Weights of a small transformer language model.
Size: 22 layers, MLP 1024 GeGLU, 28.1M parameters.
Architecture: rotary positions, no biases in attention or MLP, tied embeddings.
MLP neurons of a small language model. Each row is named by its layer, matrix (gate and up: input weights) and neuron, and shows model dimensions 96-223. Each number is 128 + 24 x the weight over its row's rms, rounded and kept within 0 to 255. Numbers have three digits each. A neuron's up and down rows have the sign that makes its largest values positive.
After each neuron's rows, "fires on" lists the tokens most often at its 100 highest values on Wikipedia text that the model never trained on. A number after a token or word is its count.

L9.gate139:145134127146089105124156151101119155124141107103119181148125138157156101163165091121155148121118156120131121163139112126154118133161147078145143106114146136179157116104104122108138115140113199088100148170103157139147108144096110100061101109175152166111118150082107146136136108111107150127110138111147126103123139124163127107138106146087131131133128118161158127091161131127105128138140
L9.up139:152135125152114146125159122137134170162084143115083103154132090119127156161110114114112166119082096147212098123106147148120155101150137106089127087124089143107119123129101153117166116106119129135132180151103154159089111110148189143092134132110163147121103114174122143174123138115129147126124125121144089125117100110133069112146154127140130129123172111136126151101104125158099098110126
fires on: "\n\n" 45, " =\n\n" 10, " Succeeded" 9, ")\n\n" 8, " called" 7, ":" 4

L16.gate434:147095163104141122106114140131107116090149127127112167094148178148094092136162083147105101134154153131092141161116118163121142091108119098154137125179128175179127089160132127113110140188164154118139167114078107099120147127109137118096141125164101128147138157108142112159174104092122125104140105138141177120133114103135154096110114147140115140108112107144103156094149158109135178137143
L16.up434:107168160128128124073123136152140095126135072159129166139134114126119140122152112112097145161187124171145100171063134110119156111108125117115131109148157172147115094154128103094145112129153155098127110140098099061128151120113099086107115120143134109114115132155129123159120148084146121086122099125138127112125111108112110146131134153136113128134094133139087144117163114090144151145127
fires on: " " 64, "–" 16, "20" 8, "\n" 5

L18.gate864:117118113144143073148153126162115127093166108118112141094112109181132076170101116110113133120145121138099156123146136134141173136132178123119070123165159094164147114126165140092161128129128124128155103136122122131130121178110167129129119131163152148119122090156153114154135129113119121128141143086191152132088151128112104135114106117116121124111132137095129124108117195125133099074142
L18.up864:146130151118162128129137123158156151098113083120128156181135087079143131107127129102122106113132117145080100131127126124127087109141069092141149093144088092168149103109139146171156119152130174141137108145132137081126123121150117147114135128150162109169137147141135145156117147131169138132095093131150113157121139109067148118121102180129085120116131135129134122136152123069130157126108
fires on: "–" 41, " (" 7, "." 7, "-" 5, " number" 5

L8.gate1008:105122129166086149111127112132142152137079179136129143166138149096122116130083145146125099130108168106135101150116162218147129144127118178145130123108149116115095141111122171147115145167113132130099131104090162105112105124119112105078136146086158085095113106144126098124122178162125141089099132133128134119148133168142111067111145135121101114098125097097131095169112104088112129122132
L8.up1008:138124122150118124151171087125116128116132128093159132159160166111125137099147115114168143107094157170108138161117110132129109111156184123123113099211118105176109126134091078125133117161129161148159144128144089134136094140124088060117119152139113135126148112075130163124103112108149134145104123122128137135094126150091127134091136121164154128149135131131146149119090094184145123142135
fires on: "a" 28, "19" 12, "18" 7, "u" 6, "o" 6, "ine" 5

L7.gate472:122100104110117117134167152127111150132140136100133098162104137184111148147127094126114116197123137167124120160138129087128141176146117148150162146091133134156076113138087094123113139139140134142143096160128130135158133125112131087140126188143134097088108193121126133083095155170135154129094190164132111154130132107138116109096123130102122167145130098108084148169130120081121111088139
L7.up472:130123123118175080158146134159147146072149090118127153121119146124110135149141107167100156102137111097160090174107130144128105069136135152122100158127083140128135142118163089114135128119121100160151157134119152138107170130130125145141099131126131100108134105135164110140100158082160159102080102114115153099104126147149165098094152114083119132111111106142102095121136172120103095134122
fires on: " " 87, " Ed" 4

L2.gate302:150145110154151156105168147107148160180159099132108106139102111161166092152121086109139171138097144146140118169120105161143133115136140146129075150112122144095133139104119104128084116130121134103133174126123148147125108133118159134089111128161111098148140092122114165144112120098094140158117133157148108146139122162100099146102092145146081139121126151122103111125138121082138132127080
L2.up302:090165147108124120106111135082148168164116121133135182120157150134127151155102191180149154093113148142134122113120112139151131144093140119136112099120126113162144130141130165122130130092125109102109112177154109104153142130106099146115112185132121144122147122145110114108118142140120133094163116116067076122114133120118138119123148114123169127140101146121180157103109102110110127122115
fires on: "," 19, "." 16, "an" 13, " in" 12, " (" 12, "in" 7

L9.gate41:140135112100096147142126142132151114080140137134107160114179137175131197150129107092111140160116129099110093168165118110138097181092159128114145125096153073130129133110164150150079122127117150095176108138111124075103089147144142107138139163125117110139154114150147156135142125107118132123138117146136123134125119118107140135163146130122120146093120081149115146133131120148135120113164
L9.up41:118122157192138105117151079085146113127111123122081099135126127162143120125146100153119140162091117159136122113111100112118118119118148160141125079074124167127149114096097181129106118108145130128147162141121145115147087131119117125114109097113160107125148126113128116096125153144103108097130133106143122129141071139115122141152121104115156135119149106143115174116201151116105129144128
fires on: " from" 31, " by" 9, "ly" 6, "ation" 4, "ps" 4, "ice" 4

L9.gate791:145083088150124164134087127114169156108169078123085130088128088111145083162145132128143136144115163107076119163109136127102151160095136122132120096089163140159137104094194140092059121149173127126173108120114175112159134104086141127133134109114124118155130074122143135124094125163129146110168171113149138088126161125132103110149120155106127129103135107095124140141122112154172140106113
L9.up791:115113157110121111106128111139102109122090127177077133130106102131105152111101118127157099131142133174147140141116114152070097120148152110141126120121108109142146092158111128115136102132118121177118123136092091131114124149162164162116139130120144105118094124131084138128116099126150153199138097100097131138131093155145076157121141126144159126139151112096111143123104112157121094130155
fires on: " and" 72, " or" 18, " &" 6

L7.gate501:136134122113123099155136162124142096111117173090123117078113153116148161131108095119168160142113168126131154122115136103137146101153127135132089156074114105131144099144142121112160148119156087136109113146123133141145094129117117168116135157114113162122118100093113109110161138166092159118147123157114108139119166136125156113166127123144127117154110146090110160170101116105083084076141
L7.up501:146117117116165106112122133157109106117111102088142118160114120079126141162127125156117137139132143192091133154111143146163091094131138167102166104106131089127085140113117098130099120173131118114119157141188128123122093135139100143109100145140159144123122138122124131181145156130137120120126048127066132130140107136120121131147156133107157142100111165163113171137131129144148106158129
fires on: "," 37, "-" 36, " by" 10, " to" 8, " " 4

L17.gate485:137095139162129131107089170176139127169108129104132101108152142110162135138120109103113134094086094118121149144089131106139158136131121151119124122127151117165136095122127135078125152153162140122127075122105146205143088119144144093148120143126115152169085131105161147132135125093076115098088146093111141106133134220096092106140120107131115132143104155128136114143115170134163190126146
L17.up485:140101126120111139103155139098121097134123140142138188142111130130126100123126148124109161159101124117169182100145107176130118142127084060157112119113109107105150133144123118095123148111141130177097129133137139148110163121146102111127107191122139191126167155116099117110114098104133135123134156128124107098163172128159133116131142181126122151140121105145134107094159117092116111083129
fires on: "\n" 87, ")\n" 8, ".\n" 5

L16.gate335:113098115128101082112136119155120136111180125161106140144121130097141138106167086125143129149152111152080092126094146141132127071104088137164193130120154091149118159157128056129111133136123110136089146132115171115139143126104091126126135144099119176114131068080113106104172093118145133147091123145156140141149128133112130106150150065099098128122104157121154142143137132124107153147120
L16.up335:119113124106132114086099121128143129167139136105175124097166142112112101144096129154183129162136114112106121145131103163138134122157154129116142102090181064130131132105130154155117095147152127134106163123090136140095156112194132118136130102110157139111105110112125126137167133146121114087170124102119169184140126120174115108140188094112112105124151102101100154154102143119091170126144
fires on: "\n" 52, " UTC" 7, ".\n" 6, ")\n" 6

L17.gate131:170072138118129149113125083169147143112162089087100143110124104169078095129158133117147138191085139104120105141139112161104133159138128089133116110139111162159118114093103119164123089110167132143149094098098149175136145091113146119132118130097104116117114132137115133109201121150164141129134111152127137114124140118134125129099138135135138137100107124089157136116118142166110163093175
L17.up131:108147159130070151107153179091103159108134148169108154085125173095131121116152121159144127134111071106136133122179088126133136126110149119116144113072116163143139101077181124136166120144135148161147155166123117101136123190132137078145133138122120146153092107133101149101140116068131127169123110093162117139165130119122070113152147129126124115118151107138119145116107116126152180119111
fires on: " and" 33, " or" 22, " than" 14, " more" 6

L2.gate544:099150136091143180168078125151135090136095084102192123116098151176110112124131138092114113125166145159121099126105135137140150113134146122148162136129095145154133120155114104122111117121116122089110170114098105125109127107090165137135113143151107126171106131194145121131159124123104113104176104115125135140127088087123142126136076123181131148145111059161137134085168133142092108119111
L2.up544:095195133127145150121135117102179140155134116122152095108121154107128143126166151127159160158109097071150183170139088112123162142134132133148136159113124152117104127090176146090118126076156133131180124154089159120132147135128145108125121130110095116136167115081143178133107116152142110150123134109159119125087103111136120113156085132179069108140169105140146138152122111125135135095079
fires on: " L" 60, " l" 40

L8.gate559:162086133132160089119136153133166118089114138120062149115226143137116118158136073144075186169151144117115142161062098125109089141117144106148157125114104161097138125138173111144137148135161158143134128154161133116128153171131119111127101142131126123136120145136123164139125142082149186121177114126097110102112131084127153131146142123152117145097096120123126104164086158115123121129170
L8.up559:126099128092110111138151097139128145117141132142139137122188100098145136102141103147152157171082164118147143151121133105151140137148135127177121163128128121108144097114125117145122135118149148128140168106170176072126131158123116137115126092127129072125124169129135129138117165163102154074067100155126107125101114132153165132123133175123108112162137095118111117123160157129127097109154
fires on: " with" 33, " against" 14, " of" 14, " included" 10, " by" 9, " from" 7

L2.gate884:125142160141091118128120144147131107161121117144155146161118192138148130133145107108125106098156128127124116142123124148172132104129115121094163148135124138102107163134139094106165076134163144103152121107067105109153157121112156132135097140158061172136099127131129127117146109139192090166133097139125141146097117128111109104121108092102104118152116134140125108138162126184094175104106
L2.up884:134128134089168144074133119136170127156137071121160126109088124121100120155127151086154142132157149123125141143086096116101140160133122146178102107148089153158153156080137154133123081107127150160155125115107161123153111144080121139142130145143112126144137145156138106133095088166151133158134086134130114143145136075132123127148128117160126138101139126114191106086112138154146149136123
fires on: " L" 77, "L" 23

L7.gate33:169147112139099112121130118088151139117128098097109144130106120155140124099149132079111140156072146111096143120124156140089126103134104175178109161131158154123142137099162138124152121126124157129117116175151145148136084153098097098142113152127145148152127190089123131114100141132120133121162124131120162155133110125164113092144107136077147120101094132110129171080154151132148126128114
L7.up33:087133146126117114069117114104157115161150128106108108133138114118101120114161154123151145116118151127127109109110098154169081095145113156164146135196144109114096167130116104132150162136119153110106119141124114079149098118129134139128208120116159149131116124120104118102120140109124141155135136117125164122123126121113133124154154144138140115129121138097152134094156124172098119112122
fires on: "." 25, " It" 10, "en" 9, "ime" 5, "iment" 4

L2.gate1020:144100142126139156118109167113111176088144132117109150125158100131121084114103136096121124120130079121117122149167120149111134110141112166084147137149082173118133117138125128135178127165152151128126096114144113111083119128184184136160150115101128135125112120125109136135149136099151104089096158133108104123112160071149142131114120109123093103110136156129152186127118120105127096143084
L2.up1020:130117104119077108133093072115181106161155103124113140102127110065164136159129102107106111112159141154150134142136122116145164139091142141137152134129134144166125130130129114075102114101114134171144125096139114139104110099115105119159108111137128114114112153126146095149148109131101133130139168097138099156109104179093124120092132129176113113146109137151118130125125155141120095159090
fires on: "," 68, " on" 10, "82" 8, " in" 5

L17.gate325:105114169116124165093118150118142125137122128103125111158127089111119100142096136159147101144180131122100107143100129148103153166091133159145110097169150141129158110100132161136108112091108098164130096171118148122147140159089149161123147141106129116171123102124173114104120125129151179112203137146151181104140132112117146134125127202135119169091149113112100137136142092110086139114129
L17.up325:145092092035153140194118131148141114127142119116120133144143104159151090167109108110131084110151114137139129120165152173073134137132112136126102100101148125141152091140121122106135131150113131128121126142133123168124127143128155128143142130125121104107114163103176139078153155137100133133167103139094090126139163120172157112158143143118105113124121123144107114136125096106120122116141
fires on: " and" 51, "," 31, " from" 4

L18.gate525:088148157152106119119125137120130162102187148079108133114163127145122117139141108142137147135137128107122128145134135146114107109138110069133121103119135142142147092129098138097162143118153122183118128146122151152128088102128116109090178122132134178126111085123105113183171114146116121131099151119135064085151164133123153136127108106099140134112139131100150124104125123139120141112132
L18.up525:106129164095118119168105109156096135135136124150121142129161163106180135128151111109162150164162132113098135138170123119142099136125138138133097101121185105108141122120163103136134097133155157112113036114093157123133122111146118117142152105128119133078139142148084125112122124158123102081153111100131125123102110112122143137131105114159132143154138168135155107177093169095106140100161
fires on: "19" 36, "18" 11, " acqu" 6, " was" 6

L9.gate329:097117107127137122147083179084136129102089137100082110117149158125146095145160114083130146127136104100148127153094134133135158139148129129121149133093139120174130107087105188124161113135134108136116092127121164128121143120081138111090134110125126135126151110109097130127112148096103090162137145162128140192118165145132163157168104167131123147145170165132140100116126114109141142116094
L9.up329:164118102089120119121118167125141191164121090098117127163119115138106124133102085114108135106105149111140133105112119136170085143137159122135121140117111123187147121121119104123108103101127152137163114188146141107109174138125140112123102106122141173088100175106107105154135138131131142174083129138115127092092123123112124138141103149159087135119097139129141155147134086129133118106154
fires on: "." 80, "–" 12, "es" 5

L2.gate902:132129171093079141136106136128145124131121106112091116112137161140115142134130116118134162124133108093117109143120129131135139135144110137126170130115141101134165094105114137102155169135130151156100146144115120101117190180107138132117109163170114123106124111114114108115123110128197123141100139089149120124169188084145103104113106123102116124128110135148121074108135105118171091119171
L2.up902:122110142116150122118114137113145148156103107131121127093107110103112165132097152106144180089176157139124110113142134145124164102103137147149128139152117115144150129142118129119090110109121114190150132149134127164134108135101089152127106149117137076103159109135186138132174133127123127154130153114110114100144102112124095094119113112137126138154148161125133118170103131102146098108135
fires on: "." 54, "h" 7, "ower" 6, "y" 6, "^{" 5, "orage" 4

L2.gate961:132115107170164136136136099132156164157147081130096118127116130126144091151146101087149146157130129150136111146108091094139114127152111146148105185148131145157135136116140086101124116119105113128102138149129148160121139127100118085105134129127170116110115131095150140103087163101073144125144213163161122116133136122137144129132105179158138129112149162181138114105124174112130118095085
L2.up961:094117159107123104155169125107192145145112161099097150116088131132123128121122122141161140089133096108121091130138131150140103103135101135147155119125147102143137123111126105132164121121137068140132152156146129142121168173147096142098187137101124146115122139090106092155143125154139118101112112099117158063128106165099120154147091130147118101152118096152119162092145144196133110140156
fires on: "." 100

L13.gate887:119088141138101118116176139145122153132171162070157126125103127127107111139163132141125156107103157105143152161103146180114115135111104137140151115111125135145099107118086125105082084125126093113137140131152177159119131129100115097091087163110107122113104125105150102165080092106161104099098165134137113149183098154112119140147111124122120188096150122103133109150147178119119090139148
L13.up887:153160172152131107118134179129178131100139075128144152104132105140135134138160143102131131147143118115114149124114151101106138111171152163094104107117114097206121112085122157101104092099140153176119122141160150094129101116177136126108120125153138109147145132114150110098120126136119138102119130147120154089135083105162137124113157129120093127100125138165105108132167160097158137143146
fires on: " " 36, " H" 10, "ust" 9, "UN" 5, " −" 4

L16.gate737:120118146104127118153104152130162194140147100142160130175163129117111129128162089143134125155109136140112132143086153118158119092116160128100120127125088129105113127099118107107083191183150126171129158145071123156118093162111137070153115159112107123106119152172154098141173117090141093150129161186131140089130129133089132113090127149100142145131108106128141114085128126122130119094135
L16.up737:120092109135127069118110124150125141144131069114167088136126124093114129164122129080148195095129152164156122157066100117126145100148137112096113107116119137173111142160130111143181126145133065104161154148147142152193101113090114114106132132122125140111102145095171143144118122153157137122121113146139159121133169161119169104121079159131103131107107114141134133127120142140104109092144
fires on: " " 38, " is" 9, " Bl" 7, "Cl" 5, "y" 4

L17.gate0:125171151154139141112101137148145100106129126104120146121159158114107140111157065120096152118128078103105151128129122138083111102138128110140165105130152125144121116139137085161122094118141127121115140117126133125144148136150077114197155147109134147155125129129109133140141108126163087148100137107118154111121156106138149111143167137100110105121102081116137164126143139145127137066110
L17.up0:087158116138103173100104105160151136106160093115122132113118134145144134152098168181112082092107105134085145102190128146139108133133119114125109104126130160086099147126137093141152124128104158109122121128117105126121107151151137147155156111144169131139099131110157143157103110118124137099111108129130135128102141128075113128188115133103110149116073147177102104147163109120123142151112
fires on: " " 42, "–" 18, "20" 14, "19" 12, "\n" 4, "-" 4

L8.gate205:193083125146126128101141119081158139090143177131159127091154146159112155133087095115133150142109149093138127134088132120129124167146137107142113157090151145128158128098116149118141148092128150128098119153134117125103076130091104130153137120039128128106160151164104105162155132144138152147174138112125104131129076161148096134118081156108137137124145140138101115138121169103113117138151
L8.up205:163127133138145109138162180086107119112120160123133129128120150130157148133129092136057166153125122116133123162146130122115144126131167147124127164127152129125169122119106101123073113143134170163133134082141143125159123149095117176075122149145106140128131140103143146157109114151111116130099109152082126135166131151128103137148140096163155107112126110135116096171099123145127130169147
fires on: " to" 42, " with" 27, " from" 11, " of" 5, " by" 5

L8.gate207:108140142133134149084104113101172134125122143086165114110164147134114103123115100098124103148129158097114156108116176141127133110118143183165177085136122139129102126137108120131111133124125174122117131114099133124125139104111111104158113123122138098105103082182159146161148161162144137121152150096122113133154099164131129098161120144106097128152076171094093103145090178123155120147108
L8.up207:120094145139134101112125125111084135093143153115147109129168108136116130120150139136101160141087157114117128137107105127132099137142132161174150107133113136160090107107127173083135123146109097123146107164135113128148127133144109123158130122132138086102148152120102122164109099121142087098132098148173117122119091086139119134106116155138133134113175137132167115154114118127122117134161
fires on: "18" 22, "19" 20, " manufact" 7, "17" 7, " Indust" 5, " educ" 5

L8.gate59:133071126159102127091107162123165147098129133101098102172125143115106124146114107131119147138113093156095130118104149157104139120109119128155180152084130133134130162098117110117139130091138150139088113149137094135134122114102116125034124119124164115126148125099124125112116133115121123154103123080075117111121132098166089095163135124135114161108147138113112148128171147108102116175099
L8.up59:135094082139113149095117130124125185140122128109127120121144120121126114125107154156136150207126153163128160089131101145141134109116099121102168138078111091116157144148115120178125140174141098140101174168159140122146116133098157128160141149119128123118102123148134090110086133121147093123133148146099122094116115082136130162137136146129072169152140165124117147138104160117072137138107
fires on: "\n" 36, ")\n" 14, " Time" 8, " Apps" 6, "age" 4, "ep" 4

L7.gate915:119150112125105129103146155153151098115128113111162128156144149113130142138104132093092150114123079145122074152159110097092179187136103123134120142140103075132086094120103119142152165169089139095151101105128101166141145102142123101087114142108171110179193092121159167114132111147139137146164118125088134125133119141108153162132132163112113098134150133121110117132137145124110090109153
L7.up915:143113120141107112150123174157151114144125136151132148109106171098108096120105123125143121118103138112164125138110156170129111129169135069136118144150124143120162105173120133100112107131135134114176158113109130141137144124079121138158104126109149092130161106117187121174098127113158113131154144151087122180101155126118118130124129171136115136097089106158121120116120160077111104137081
fires on: " of" 59, " " 8, "out" 6

L2.gate259:160138136130120140136154125163138153134113129147084086110095101146084116133149080135137111107141133140162125190093107194149118087127108162158127143128120149091160129114101116134126096132146130112123138168124150151121104165073112133120121094155151085116164094122151125100101174125137129173113136176189120139149116105118125129150116161121135157116112095149094132139141125116116137104055
L2.up259:138133134168119123134123096146111127137147141137091112144120138150150103123113146119149100135078137136125115099142127128129115092125136133135128149135161094187143110084165078129132111112140121118157138161129111138120168123099138131119131096106160130107083151116150122116135156144099110155155080153110175116158123147111160113082101118105147167126120087116087149159130135123151096160141
fires on: "." 79, "'s" 4

L8.gate864:161089113101109112084163119116155132161169153131092147110153112171110071121115110108122107118085148150110115148122120086145152119194113100105142122105111141129155176144146134154124175134107165083091142133123084161102107097147145156083138150148135108153113145103121118150138079130196107101170124098122147124114107132144131130143116103142133147122094139127123091109120118153130156097132
L8.up864:139133112105153137140135097157114133152141165137125112077105116139131113130128134101148161118136130118174160133141159111121146165160136091118136111144156131136146090108109154145067128109134086096149110115180141095133172146136122152129145138103136127133165098127169095134091098159102146091106099145134101107143109129121112111111130133165193159126141159065173076117129142119158121095131
fires on: " will" 29, "10" 20, " would" 11, "20" 6

L17.gate497:132098156141054084097128126134138135100139134118130121126103167157102155086131083126112135149123106140119136149138157124120102137132126087120164111108134118148109077119162160120126115125146140105124119174144138139064125147119108139158139150145104133135144114124126104153083087153100116118104074140111142101139110145136162107169098146065119102117099183150123144111132101124150102096113
L17.up497:129149148163131153113133105167145096143105132138077134131127165130126118167105119137165149134118161106121137121128103088142142121130156111113143100123143100154140115107137090169100121143117163163149127149114178107098086148120107107127114170140106167136137098107138117120091101188110106094168125090127149131095090176127158110117128153106110090128141157131112135149123111132110122123108
fires on: " H" 66, "H" 20, "-H" 5

L17.gate739:142143107137127129144134100142134115104144122098079177136158118133104087135148096103093118125173115118098141118165138140104127093116149144117170104133139119140156180123105089146125145107135178162106117112140136133097115098158128105197157151143105147163170149114142135123156153095148112147131134105121181131102120127129142116108130137134180130093194109093130178167112109107127133132112
L17.up739:105166115151107128091102148122117116116089149125135101111157141106147109108133127140127126134143122172133098097141092143124134160135131097096096147112068156136127057175116118096099138158133108123125167147112104149138133140137138121124097092146106119138135106131143144152162121115091134102124129133153161162178079106123166110091110156185143127193140118097118111138087137131097157172103
fires on: " " 34, "19" 11, " releg" 7

L18.gate535:150123156079117139104117132130150137132098118116099087113120173086115158084126116108146156167165130089116072121151143118139157129157138103099153096114140099134129156116138101106184174115123158132135134144126146131126141147109134138118151143109121137151125155121169127114147116125123093102130179137137184136148123201161135123164114148119142081118159106154138097151109140127113145154099
L18.up535:125125108119125114133109140156146116135138133134137072123168108095114134077124138123167146141143160159115123171097109085079142112121128113143113114152096103152114134124110127107146150127110128174121156149133121101117143216150088111179128124080113120134160106107119144130138133116100128147119178123146169164103151160118141133108200080120121109136147132111114112130123165166158126131053
fires on: " trans" 14, " Super" 10, " Des" 9, " Sub" 9, "-" 7, " Quarter" 7

L18.gate343:159134133197118091137123170122120129119143142099122128104107129134122133108153101062118101095124119146124121148134111126130131133114144097147123103167181146174122127117131070188124099167151176122149158145153168146111129125100139095197149129152067137127163111127134152140091128134127094129116081149143127087129103138148134120141139113119112183096119107111138131138100141144145096113140
L18.up343:152112118139174166135110165138120145105123118148105139136127124145151111159118117086129140118155127137117133101131094144086112134171149123146132138087159095128131148112140080138135102171105133108166135149108164193118141163084087122121113110151106104141094135157146146135129134113120119069096101149113110101121092115137118137154130137089099134132123191168066086145167117118149135088113
fires on: " H" 28, " h" 17, "m" 5, " d" 5, "." 4

L7.gate829:137053155106106153113153126126171141078132140106095115111127091156092121108127152088148116137112117137127147107136195159169156153148122089202144121129119152164160108126105155107104099127147101137136089131088110131158116121091154160119152115080126132125126134101112114129153152148147144063180110168127091118128139116149130130132124119128155163104133107125121113134123086108099129148145
L7.up829:135095126138118104150121156162093119106115177151095113127139110126133129079112107099133131110123082148112171123122135184131135138122146115144125152133165153164163073142154161105183124114165100120145142144129152158098100158107115133122131107121180120108092134062113100122151149108133172102170089118122115148165091138128143156123104177121107089125180159117116129100156153112098125123155
fires on: " and" 42, " while" 19, ")," 8, ");" 6, "," 6

L18.gate553:139129132150088150126105100147121105106151109127116156136166100087155112118122091114141165154131127131124151130128108150085161114116113128140136102166142152120132130154147156142199123143158114118078116123128127107084169092110126104143148144172110147157150140091113115147136147128146105142103094085129175105082149110101125122119116116118114134068107126145110173141151159126167140094113
L18.up553:100110105134122173142112123166113127117108114143155194133106164112160069140142107177089156128117159141133135186140166120109123081116151124130103145121133167150155133120137134090161106130155152120158114130070084098127105106124134113145131134121178147127102128127096149140156131080172119147155175140138091151136137116154078109164132142124121128098114118143141100132170139149122097114137
fires on: " " 60, "–" 18, "\n" 6

L2.gate3:123144142108111175117106124121115146100132087095100158093103147126130122115128122099153179123127167124136127150151139123070128108132156058143110103113145080191149141142106127111087109175136128122119123136127149152179097165084149174106108153155152094149162106134144136120118118131137150135143177115136143143159154117118121137142134147120134109093147131097137087088168079090104163095099
L2.up3:123110137122132131086152167176118135116151112157120145146115124092093102144125060160149152091084113129119094112149148151141124133136088152131105173091109140154124133109174185068140116126150123161130131145113142127139170144083137147079177162061137130121103114116101114144111125105090158131118159137138123086125098134156130150128122145195125137158141136134144134124122142129114155122119
fires on: " and" 95, "en" 4

L9.gate198:137104115150102137120152094109108135166113176109163105051167079145079125125108110109132118095131135131078122158140127111167171168098112113115123121126136114178156117143102124165140100140163145145193148142103124112087133157110141092142105095105134172173115102115121167136094097121135100149103133098127103113142093148124136138122127142105122147115100138140132126124114131106115134163119
L9.up198:123104144118099141159148127112121102126111130144158072134115093128106152110136113114168119114140125124093142124081124116109109125113104135078123115122083124139148170131125152154146157094121143147142150145142134104102142112128120128156149121120119129141152142115109100172113089168131092148120106132156130101100144123147093110108100128078138146144171112131125149117118170136121120143161
fires on: "H" 49, "h" 28, "-H" 12, "-h" 5

L17.gate303:109137133125159140170126162128142134144168126113090092148177130131105108143162100146142136150146146109116120125089106152108140137103155141136117113173120117135163113095096133111110112133128157137122155104113168166144109109145130150110130099087135156151141101126093104151154078156125145120115143133129105109109111133086132081170171110121095122085106137109154127114091142150072152123145
L17.up303:126088144138155152110121155131134130124093091124100177102155159120156135131124138138145101104146139143120109168124125159140089157120131107145081163128146131078157166096141136126099130154154149130059130101122144147077098099117161080069143105101171127135142079142181163086128132116108082109152129163110135110154126129112148129081104142164130109150118143129143116105092121141168145121084
fires on: "," 23, "19" 9, "18" 9, ":" 7, " order" 4

L17.gate975:150136130132078117141126108163134119099144144100145113108147081122122086133126101094156162135121102131098165101111148111124089103154106110146093140139146127172120125141147135144153125170086164103118132118130139128144124091119149125158136117152142115142144129087137116145130135131142144131081054140188131195132120112111140124131120133121139166092120119144114149174103158168143137109136
L17.up975:133117120152122165105134132115139128121110140128120105102126110122149145156143109168098117088138131126050130136121112157083140129145144120128094105146141102117131127111142136161162163112128126120167101124120128102142142155154127098108122138131144110151148155169097119126121141078121123085156119146128127163126146104141083181154125146091120088174075144119114140181159113142134106115141
fires on: " " 36, "19" 12, "–" 11, " |\n" 9, " (" 5, "." 5

L18.gate546:107120097109104167098138116124129126124117119105139148110177115136100087117175107141104143132144170182122106141135111120135123066088155121120169115132165115096140111131123096111108162148118135118134152147140103131136160079127130161104140122162100112167117115128147114137155143113118105129121125135109135142123116073088124139108086127069159120120133122079152172116130106110150141148130
L18.up546:117139116083141148072150145093144128150123127126122107089152128158112120090151106154108099147118154119107111093111116132136115122153100134108163146142131134137159107150143144139155113127132153178129112075133117127144155105116154106158126159125135137123125136087106116140157139126135092103121099139106129160139133093141120123110161191154111130157136145097093083133123131155126153099160
fires on: "20" 29, " " 27, "–" 8, "," 8, "19" 6, "18" 5

L17.gate417:148178139105130137135131126124108122106157123119099102124119113149113157137152105104144148193168130134105091177149166121122119105155098111104123101165122112128127124135135127124106122160135138178083100106135150136128132102124122146113147109120115126138122114091157131166165139149122142097077151131107095103121151124132112134111125120126118118125157126097150154099143159138176147081094
L17.up417:161120078110104072184107143166140106140171095132147159174115141106154126117114134140132162157135143156114112115120120130168112130103144138084136143165125139170153104109166133186120133153110130143128144131113140105126138097165138111140148096131142117117185101162115139144139091129159152094122121091131099096128156150142130091142125178122121133126135131113124153097145074070172183112134
fires on: " " 23, "–" 9, " Rod" 8, ")" 8, " (" 5, " of" 5

L7.gate289:109108081091107131134144153150105145147156143116093108076158117117099090139097113139194125083132161093146104136112089103151133165170143098146146133138162079146107107159148113114134107116123155101118132147126120171155114150117141131132139139103127133101113130117115175096094129109100122072140131118139162164099118083115145105148104101116181136134113119123146155157100120142129121124125
L7.up289:097106147127133173146141109113154143138126127113140174134125142093134126115073117132118180081129078088114139123151141118141095146132126158138145116146131152140159134111103114126139156130090099165109138162157143157097110147122133132107149108128095153137116146125079159146150125096138073135145094108121150112113116099199145155128085141135083140127156137119133175126187132132136139153153
fires on: " |\n" 38, " |" 20, "ington" 8, "." 4

L9.gate557:106123140170097127119113147143139104140171125137103081125108155137122101151149121142071188144112166089126096166104122115118161179164089152109139117132118124152135139144111106116110149124152106159163147149112124136121143095120112116077117101114128132121102090158147116117134187097132110129138154127139122157093143154184084108119140094127135169131153138153091161150126116127107175148139
L9.up557:155087130110120125133141116072101099135126172106083137132089147167163150141125115147124133137126129086145130145142083119122148129112112128153111105135141071148166116132093140149137154103111104163121162134148118104158126081160116068119129128166142114111144129105119105147134127130117147150118152112134117154141096084184140134165143159118123111168134123162124082139120120115156109112132
fires on: " |\n" 60, "\n" 17, " st" 5